Part of a small language model's weights: a variant of Muon for these matrices.
MLP neurons of a small language model. Each row is named by its layer, matrix (up: input weights) and neuron, and shows model dimensions 80-335. Each number is 128 + 32 x the weight over its row's rms, rounded and kept within 0 to 255. Numbers have three digits each.
After each neuron's rows, "fires in" lists the words (lower case) most often at its 100 highest values on Wikipedia text that the model never trained on. A number after a token or word is its count.

L3.up143:100119165128137106129149180097086155106076117109116148095132090077137117115186083130149124129063160223108162104115118088139099136104111125109200055175174130123147114179107134146130032133126170128093187091137209145141055115120110159142205105099138132067101113088158128132172141158120160143066144047147154097123098087169078134142108133162138090143206121139163139126163123130154141122165093183088171115142080149095103162069110138146095140141138138103110089137083147077110116145131126107103147169096129133139121171162103183123136116084086133081119167104152121187095086093098103100054132147166139131103068187149098140137127114155201145109113102168092064124152166127097119049128109155148169121126126126119116107137131205104135122097171163151127107126108105095091118116094101
fires in: "to" 20, "on" 11, "it" 6, "later" 5, "denied" 5, "you" 4

L3.up12:157213063138136158105111151102150165165128097108139123131127137188102100109118120092098103105093136135044103157129169125161112060187103126072030162127113124147154104199113105137117153150145183117123129144124140184104123122125103171117142112135165104100129139094146108112106129151127129067163133150133091229102078046134100167132124129095103082143152148160191108114155074152089111118150081105154026121128176118102164108139148183151157146120099122149054087099123126106137194141111103126132087132142119175077135088183141100105142123167133091125106111115136135098126137131183118122087132142125075126170135168080131114154131125125122115106071166108146128122136199089100190129084068126103120106108102176119160115050121125122086111118140150226112112113123104131118122157101054
fires in: "it" 14, "they" 12, "to" 11, "2" 11, "two" 11, "that" 6

L3.up197:118180172156078146135165124127156157142103132115129072144142128156114176101139052134172118150114142118107182118128138126086000104120141148085148067195112000174087126116104152125096122141095099138150158154150121077142129127150096108158153137097130172126115124090085103091108126199179125170169133091137130069134150165142140142190138167167136087124145174132102116105188124151150165102172099120108120055107140118150096093105148114134102116181155164173144156165141129126121147087147137129102186090128101114124151147150151127173109139134138095143106123158144130137093175127152061096091107196116149153119131084076179198133114117136145135101115134083156134149102124114123132116171119133117077126147096170092111166179080111142156026102115152118136093113158189136123154122133097
fires in: "by" 29, "is" 11, "on" 7, "can" 7, "to" 7, "as" 7

L3.up941:132146099192147135129115168137147108103145128201129103065091139123107144168200132141103159072072151114111114131120123135116167138125149192131074150119142168150146104077120141133077107161127107113135115110163136108154121091135130136113120164105093124133209134175125134143101093108120160108128124137134126048128103088122118144151162125157074144142193109142156130109186144164149130115077086140118100169111092043156128190128135139102094059180142124148090131091163178096081102144083162089183118147160099185161103131078173183095105146171097099122120094107085115072073184129137137134086136112137137104145180057084093120097101152127168121247150145082146139115113154124154109142122139159179139103122121136124159144159110089145149126155130086136131126116142142085135110120072132
fires in: "son" 15, "brother" 11, "sister" 9, "of" 8, "daughter" 7, "children" 5

L3.up2609:148116107106193107219114113109147140111113146192123084073080119075138080103146099123117139163134164125172161142076155162145166147095159134145143156085173178148055132092065141132159138139139097150115088144172120111151111106083162069118087117108155028131113068071192140168091177191112128100162120109101123127128134110171148155169198148120170107092115161152195127129163081133188127138109145126120117163109145145094193124114122158128124106175101149144164205130210146096127094153124125152109148150125121083161119123142184133190190125103083159163105131170157100133109158084142112170164142137083104116138155053074150166183127160131149107125182121106146132103168179116137161149125122130108137193133144086111130134104056117167150080112127121110170079154137136168120180136087119
fires in: "of" 41, "precursor" 5, "member" 4

L3.up3036:147112112149088134102097145098109171147164139185169119107102141139167126169123141130146112115121125125132152130134164115141060128143175158084217145132143179119075151095127157130171112078112162126135135106175089120140115162115105106155081144126107133128157096168105160105176107167131146125102148133073090063125113076122108136136111105141190098180153163141147144109135135108103152098077200056166119082135121140133184105122113204128116131149058109127105185089151126107174104128136143151167118155130132086150161129104181135146086157114121107128135117114125087143126114126112115155139158125093100102206076105107166112117122116114118091138083077144100107147127075146136094126176110150092124108122165134049147047109080143121112107082133127107184138160129155116092215148130133
fires in: "to" 34, "as" 15, "than" 8, "of" 7, "name" 4

L3.up2977:115160177165139108155113124093168101088172171114161116123105130131143093142078117135154107101131120186121142109101114135168116159129175123118124080121140125162160060113077110166102159116103182125107102110186134178118129112148107100125188139139173158148121117105110098104101149091103110117172086078166139134101078157174082166134152115157139191174131120117103138080078101125137145150059169180107067117122152123115166146186137163170082094102157144115147169093116118182138131067131117127172157134116122143137088086130153145112138131123102087183093099110148174137131133060149140126202144090133145103111109127131137128090137161072116081146146066152118030130179084179150166210098076153115152156124123054156124146086184152165105122092123111102146122155137139127091111135140101
fires in: "of" 55, "the" 8

L3.up198:142081111119141127135167134134117134149105092197109158147117178082126115197169127084157101061117154134117134111120145113152169143026105172098157185155194106104102154103121135156140127167087137176168073121175128092124108088132140147112098126076173157108164171091136144124110192122098192097124132121134124082127198113097157167082100120157135082119132077154127105149137145157129077140101102178140104078156126121135079133107103120109144133110141143163098150112128077183139074155141129139096085149124123097155140111128102102110158082141103092123156140163166121153127150063148171149132157139101076161140143151102030145169147174118074081091107157116106036107129193118123136116136108114123157078136189136134163144114120124159109116128151086142178157086118135066156109103097190
fires in: "from" 28, "of" 22, "abdelrahman" 4

L3.up485:074100146158185139160120161108093145123111133147137060120119176146116109125092074157104115093123136153102129177108104111084090128075146173096114059118104124027138119083095100164121103154098159106155138112169119126126110095090091148133144156134133123114076081171159100129138062130059086105184068178120140140138153039156101110108126102143124071074124152165110124132155133168110112168148083152124129108160133108156122086124121119145146074103173138143103088168109109115129219106129204170118132118125152191150127146142149077096142185118080112139156113121130151130158192147119128186135152132123140152148086088121079112080092097118130082139147143183127119173110093120135130165155133154130155056148133125135156153111151209102117144144076097073054157133050144111182064074065103
fires in: "they" 18, "then" 10, "s" 7, "its" 7, "to" 6, "court" 4

L3.up10:112119082114116142146096117127142131150104158136184099119152113078132077237049146133080143071131113123194088138060121115178146129067153121144153068103105118095096147115158094138120161073128147189143093102118091071141135131082145080108081106118164121190109076109134144080064135073132102144116166159115141193154174253092133132118152107158049168161108112191136132135107117104076113129141161164176149128082144192174136125169109097145118091121111169163096142175126138115155071103139185131153124071136124103154157105131158152198204112166080157104108136125106104162137179164136130170126211151183126163089092157115092116120097138114147131169115162084095045161145149108140132089119158084145105143127214172129111082149131070175162057112164084120083141177146102176142083152078171
fires in: "of" 17, "there" 14, "in" 9, "bri" 5, "3" 5, "1" 5